Weights of a small transformer language model.
Training: a variant of Muon for these matrices, 589M tokens, 8980 steps.
MLP neurons of a small language model. Each row is named by its layer, matrix (up: input weights) and neuron, and shows model dimensions 64-127. Each number is 50 + 15 x the weight over its row's rms, rounded and kept within 0 to 99.
After each neuron's rows, "fires after" lists the tokens most often just before its 100 highest values on Wikipedia text that the model never trained on. A number after a token or word is its count.

L14.up890:41 25 22 47 44 35 58 82 54 43 72 57 50 56 28 70 53 74 58 38 72 50 55 56 37 75 56 56 57 51 65 99 61 67 51 48 39 29 41 35 61 78 34 33 56 51 50 67 46 46 49 37 29 30 30 59 56 42 47 43 41 38 78 62
fires after: "| " 33, "/" 9, "c" 6, "N" 5, "r" 4

L8.up1245:76 63 26 63 42 56 54 48 50 40 31 59 51 47 45 64 56 53 72 63 41 38 70 72 46 47 76 18 63 48 42 41 11 42 67 64 18 72 45 58 29 27 24 73 36 56 73 51 56 31 49 34 47 55 39 38 57 54 57 36 62 55 71 39
fires after: "| " 28, "0 " 15, "1 " 14

L7.up112:70 68 79 70 66 60 53 58 61 54 63 67 52 74 43 46 59 73 94 41 32 13 69 52 37 59 55 45 58 42 34 62 60 30 61 32 88 64 26 62 47 93 57 37 49 41 50 56 65 32 46 54 48 69 44 47 63 17 16 52 66 57 53 61
fires after: "\n" 35, "K" 12, "S" 12, "k" 6, "Al" 6

L8.up935:48 41 32 43 64 62 28 49 40 43 30 40 56 57 49 59 58 65 29 50 60 62 54 38 72 33 57 41 69 69 82 48 27 59 59 58 19 70 51 55 59 31 49 63 58 50 60 16 66 49 52 48 50 55 32 67 47 36 39 32 43 52 70 46
fires after: "y" 15, "e" 13, "li" 10, "L" 6, "wi" 6, "E" 5

L8.up663:36 19 61 20 65 67 82 59 34 34 56 61 39 38 62 80 64 44 45 39 34 40 53 20 23 62 78 38 26 54 42 65 59 57 82 60 66 66 49 55 41 60 31 52 60 42 42 63 51 37 67 63 24 52 46 77 29 54 49 50 59 42 36 60
fires after: "N" 18, "l" 10, "sp" 8, "w" 6, "ov" 6, "g" 5

L14.up1179:46 54 62 47 52 48 50 61 51 40 72 49 37 44 51 37 59 33 50 46 37 68 47 62 02 53 29 39 58 62 53 29 38 53 22 35 34 44 47 63 25 49 62 69 64 49 36 53 46 46 38 47 28 37 43 41 42 28 71 69 65 61 70 45
fires after: ", " 30, "County" 14, "M" 10, "| " 5

L14.up273:50 60 38 47 71 56 40 54 38 53 36 38 38 40 32 39 53 38 52 36 54 59 73 49 27 33 44 58 46 70 64 60 47 67 33 63 47 65 43 44 59 50 62 52 51 45 68 61 30 32 39 54 74 48 45 32 60 47 84 38 57 55 63 79
fires after: "| " 87

L8.up255:47 44 48 65 35 39 73 51 56 64 43 57 63 35 49 53 49 68 42 56 38 43 32 77 53 71 34 58 64 61 58 46 58 58 53 90 39 39 60 68 26 44 57 24 59 33 25 54 53 66 48 60 74 60 56 29 62 52 40 46 64 30 35 56
fires after: "78" 15, "B" 14, "-" 10, "IS" 9, "— " 5

L7.up739:63 50 39 73 37 63 59 72 68 98 66 76 52 24 35 39 53 75 49 63 72 46 31 46 47 46 52 55 23 60 69 54 50 57 26 35 58 66 36 36 49 53 25 33 58 35 44 49 53 58 26 43 48 32 49 61 11 52 48 45 49 60 64 28
fires after: "n" 20, "im" 8, "m" 8, "ind" 7, "'" 6, "N" 5

L8.up558:60 52 52 48 40 41 51 49 40 44 29 62 50 68 43 53 65 52 58 47 31 57 52 60 53 52 53 79 41 31 18 75 53 46 50 88 63 57 63 77 63 52 60 46 29 47 60 63 44 43 52 39 27 34 54 51 60 23 54 40 53 45 36 52
fires after: "D" 21, "| " 21, "=" 6, "d" 5, "V" 4, "—; " 4

L7.up1022:36 29 53 51 66 52 34 48 41 37 53 18 23 47 39 52 55 73 70 14 43 47 70 45 45 29 63 46 42 41 44 70 74 74 34 35 62 62 57 32 37 63 61 70 61 55 36 56 58 49 69 53 51 33 55 38 79 57 58 52 55 46 45 53
fires after: "|" 56, ")" 12, "." 9

L7.up282:48 45 45 14 52 46 32 31 42 59 36 47 25 68 36 41 68 28 36 57 59 60 73 66 54 71 52 71 67 93 18 39 50 48 39 23 50 60 73 74 23 52 67 43 62 15 41 68 42 46 47 37 52 74 62 53 63 50 51 39 48 64 60 50
fires after: "— " 11, "% " 10, "1 " 10, "5 " 9, "3 " 8, "2 " 4

L7.up254:79 43 55 12 46 44 54 56 35 44 53 50 62 74 48 43 65 58 66 49 69 31 63 30 65 78 23 30 70 57 39 69 45 69 87 47 72 08 50 20 73 41 41 55 53 67 80 47 73 38 46 68 54 54 33 52 25 74 57 53 17 61 53 28
fires after: "O" 28, "ri" 13, "t" 5, "78" 5, "ort" 4

L14.up533:46 35 47 65 39 55 38 50 76 34 73 66 27 54 61 39 74 65 58 52 32 83 60 65 62 69 62 58 33 75 50 34 39 46 66 21 35 47 29 49 44 30 34 57 57 48 65 49 60 55 36 67 67 43 25 36 61 73 29 44 28 40 37 34
fires after: "|" 37, "ber" 8, "Lab" 7, " " 6

L7.up623:36 59 27 65 64 65 49 39 52 33 55 16 29 39 51 68 52 51 70 07 41 59 63 52 61 33 37 37 23 63 75 62 69 48 34 35 60 71 51 65 30 48 55 58 24 45 29 38 81 27 31 52 51 75 58 58 40 60 55 49 56 65 56 28
fires after: "==" 41, "|" 7, "z" 4

L13.up663:68 33 49 24 34 55 70 54 40 54 80 39 43 59 34 18 42 34 52 28 18 38 30 40 69 53 70 41 71 47 58 45 45 30 41 44 33 48 68 66 38 50 58 37 41 44 22 45 51 95 59 72 19 40 52 51 50 28 67 44 44 65 41 46
fires after: ". " 28, ", " 27, "and " 8

L14.up1431:45 53 45 14 63 34 65 53 61 47 49 55 55 51 60 29 57 42 40 76 27 42 56 65 47 85 36 67 56 23 52 56 44 48 41 18 51 46 39 68 42 50 36 79 68 50 47 59 35 40 63 45 74 47 26 40 68 55 45 44 54 45 46 62
fires after: "| " 24, "–" 13, "; " 8, "z" 4, "sp" 4, "°" 4

L7.up885:60 13 49 28 40 58 54 42 40 59 22 54 77 76 41 04 51 88 41 71 53 41 53 53 59 66 46 41 26 50 51 52 54 77 46 63 49 41 50 49 33 34 49 62 63 71 35 55 56 89 64 44 15 44 69 41 24 49 56 60 58 41 50 37
fires after: "B" 23, "O" 8, "co" 6, "C" 6, "A" 4, "M" 4

L7.up1:37 48 70 50 49 66 53 72 70 77 30 62 35 53 30 74 40 47 50 47 34 29 50 34 56 25 61 43 27 55 24 31 46 44 37 54 10 41 53 39 63 55 70 35 47 69 49 79 56 31 38 36 40 47 60 66 52 46 64 36 76 24 78 24
fires after: "| " 43, "rec" 5, "n" 5, "re" 5

L7.up1182:72 63 89 70 30 48 80 45 37 27 28 63 53 71 71 64 53 34 52 89 70 54 35 67 49 36 31 36 48 61 26 40 59 57 66 26 62 25 77 45 48 73 35 41 37 24 36 43 52 61 51 23 52 60 55 36 30 23 52 52 37 59 54 80
fires after: "the " 49, "M" 7, "| " 5, "ance " 4

L13.up549:67 19 75 53 46 67 70 39 43 46 54 82 53 62 55 63 29 59 26 43 31 74 63 54 25 58 47 38 68 32 57 59 75 43 29 37 64 20 31 37 49 54 60 48 51 44 36 47 68 32 48 34 63 81 67 50 38 33 25 60 37 67 66 64
fires after: "| " 61, "- " 6, ", " 5

L7.up1342:35 38 61 53 75 80 44 50 50 69 40 45 50 55 48 38 45 42 55 12 78 76 62 49 83 54 47 48 65 44 51 57 57 91 51 43 59 41 49 66 58 60 44 63 46 65 67 70 55 52 45 55 55 54 54 37 48 56 53 49 35 66 37 60
fires after: "| " 80, "pp" 4

L7.up547:58 47 58 41 50 56 63 44 43 51 56 47 49 62 69 56 76 20 37 75 24 88 33 40 43 59 39 45 41 67 62 76 77 47 43 62 33 45 48 41 21 31 47 69 64 67 42 52 35 43 22 60 46 29 80 56 55 39 31 47 11 48 55 84
fires after: "g" 14, "w" 11, "O" 11, "e" 10, "reg" 7

L13.up305:44 38 41 53 62 57 41 40 30 59 71 73 56 60 68 33 53 38 43 65 60 64 39 25 71 47 84 48 56 53 72 45 19 37 69 35 15 18 52 37 79 45 50 49 40 35 61 17 60 55 57 45 44 41 31 36 60 51 38 75 70 48 82 83
fires after: ". " 32, ", " 24, "where " 6, "and " 5, "k" 4, "\n\n" 4

L7.up347:49 28 49 35 37 40 41 53 41 60 30 76 40 48 29 46 63 56 50 32 51 59 56 68 31 33 71 35 59 70 16 78 22 54 29 54 57 53 45 49 55 58 68 72 15 43 63 52 68 72 58 26 23 71 59 47 55 59 69 80 49 79 72 44
fires after: "| " 58, "1 " 11, "\n" 9

L8.up1380:51 13 37 60 34 68 65 44 53 24 52 49 60 46 70 28 77 47 52 65 64 52 43 38 71 68 73 80 68 46 70 64 27 35 51 61 30 61 57 74 28 50 45 44 49 40 67 69 32 55 43 40 60 56 53 64 33 30 46 61 37 62 32 60
fires after: "K" 14, "k" 12, "av" 7, "met" 7, "W" 5, "ut" 5

L8.up899:87 40 74 54 76 64 48 53 29 41 46 33 28 51 52 18 53 40 30 24 21 51 63 41 58 42 42 50 40 57 26 56 63 50 47 42 64 50 51 38 59 46 84 68 47 64 62 61 67 55 46 46 60 38 53 75 21 55 70 70 48 53 51 43
fires after: "|" 29, "M" 7, "y" 7, "fe" 6, "." 5, "ing" 4

L7.up1013:45 58 37 60 48 53 43 43 34 60 52 82 65 42 23 35 30 65 21 42 56 44 58 75 45 62 66 61 20 62 17 57 58 55 50 48 47 26 60 35 41 54 47 49 57 39 66 61 45 63 44 48 62 65 66 60 38 62 55 16 51 34 38 48
fires after: "| " 98

L7.up364:52 41 54 46 70 36 78 18 47 35 26 57 34 58 37 68 40 49 67 63 42 48 47 22 26 55 55 31 70 54 56 30 58 67 50 41 38 40 66 52 38 50 64 35 33 41 42 47 24 57 36 51 53 49 53 58 49 32 39 44 41 16 73 32
fires after: "N " 15, "78" 15, "9" 14, "1" 7, "-" 7, "4" 6

L7.up495:51 37 49 69 41 36 65 37 39 28 41 49 39 48 68 39 63 87 79 40 47 67 56 64 50 43 60 20 69 25 31 44 51 28 59 60 43 72 70 49 37 51 62 55 45 39 33 50 71 40 47 47 43 35 49 63 74 42 40 54 29 28 44 54
fires after: "h" 15, "l" 12, "sel" 10, "dr" 10, "r" 9, "R" 9

L8.up794:37 55 63 44 37 49 45 44 50 12 26 41 28 41 43 46 60 41 49 80 43 48 50 33 51 29 63 41 56 52 44 56 42 40 61 83 31 30 61 34 24 27 42 56 34 35 29 48 66 50 62 28 26 68 66 42 59 38 70 52 48 61 62 49
fires after: " " 24, "li" 18, "E" 6, "with " 5, "U" 5

L8.up692:67 39 25 61 37 63 36 61 54 33 67 52 49 54 68 44 61 76 77 39 50 69 58 57 40 81 61 54 41 27 54 42 56 61 55 60 62 42 40 60 74 49 51 63 53 60 42 83 51 27 69 61 45 56 58 59 53 71 54 51 48 52 35 46
fires after: "." 38, ")" 14, "|" 10, "==" 8, "===" 6

L14.up548:55 59 34 35 36 52 55 45 90 49 28 61 64 48 46 39 41 69 56 34 39 63 74 29 31 75 53 61 68 50 39 57 57 65 58 29 30 48 48 49 35 22 25 49 54 36 31 38 49 23 58 50 62 41 47 42 53 51 54 38 40 33 83 49
fires after: "| " 25, "\\" 11, "0 " 7, "Sw" 4, "serv" 4

L14.up212:76 39 53 47 53 61 56 69 52 45 51 97 33 67 61 32 42 69 58 68 48 51 46 78 50 18 54 57 50 52 43 71 83 57 43 63 41 44 45 89 49 38 59 54 49 34 49 45 41 58 55 40 55 44 53 47 03 43 49 26 70 57 17 39
fires after: "| " 39, "\n" 11, "alb" 5

L7.up1234:48 35 33 62 53 55 35 84 61 67 45 43 92 57 41 31 64 53 47 55 54 57 41 34 30 33 62 44 45 45 33 61 79 56 81 21 49 45 38 54 52 45 30 65 52 49 49 34 63 37 51 55 64 82 46 49 47 55 48 42 35 88 43 40
fires after: "==" 12, "===" 11, "|" 9, "'" 9, "N" 7, "T" 4

L7.up682:45 50 37 42 65 09 54 34 34 66 77 34 43 64 59 54 35 51 28 56 75 24 49 30 59 80 37 48 24 27 46 81 48 58 61 58 53 58 41 49 03 44 33 49 53 25 48 50 29 42 50 41 60 63 63 52 66 16 57 51 71 36 27 42
fires after: "c" 11, "in" 9, "h" 9, "Tur" 8, "do" 7, "d" 6

L7.up504:28 82 36 47 84 41 64 58 40 31 16 39 47 47 40 45 55 51 46 17 18 29 35 42 58 49 71 24 35 38 57 76 32 66 40 61 50 54 66 59 56 54 34 55 22 64 44 23 78 25 48 53 38 26 48 48 48 71 62 52 58 39 60 49
fires after: "im" 19, "in" 10, "ex" 6, "inv" 6, "per" 5, "re" 5

L8.up1373:70 52 40 62 78 68 45 61 60 40 54 47 57 61 68 57 46 52 37 53 45 34 84 34 45 72 41 40 75 49 56 36 44 28 23 72 64 65 52 32 13 59 64 64 85 80 33 32 79 36 34 47 57 38 60 57 50 44 24 61 31 23 66 50
fires after: "R" 24, "b" 8, "n" 7, "r" 7, "l" 5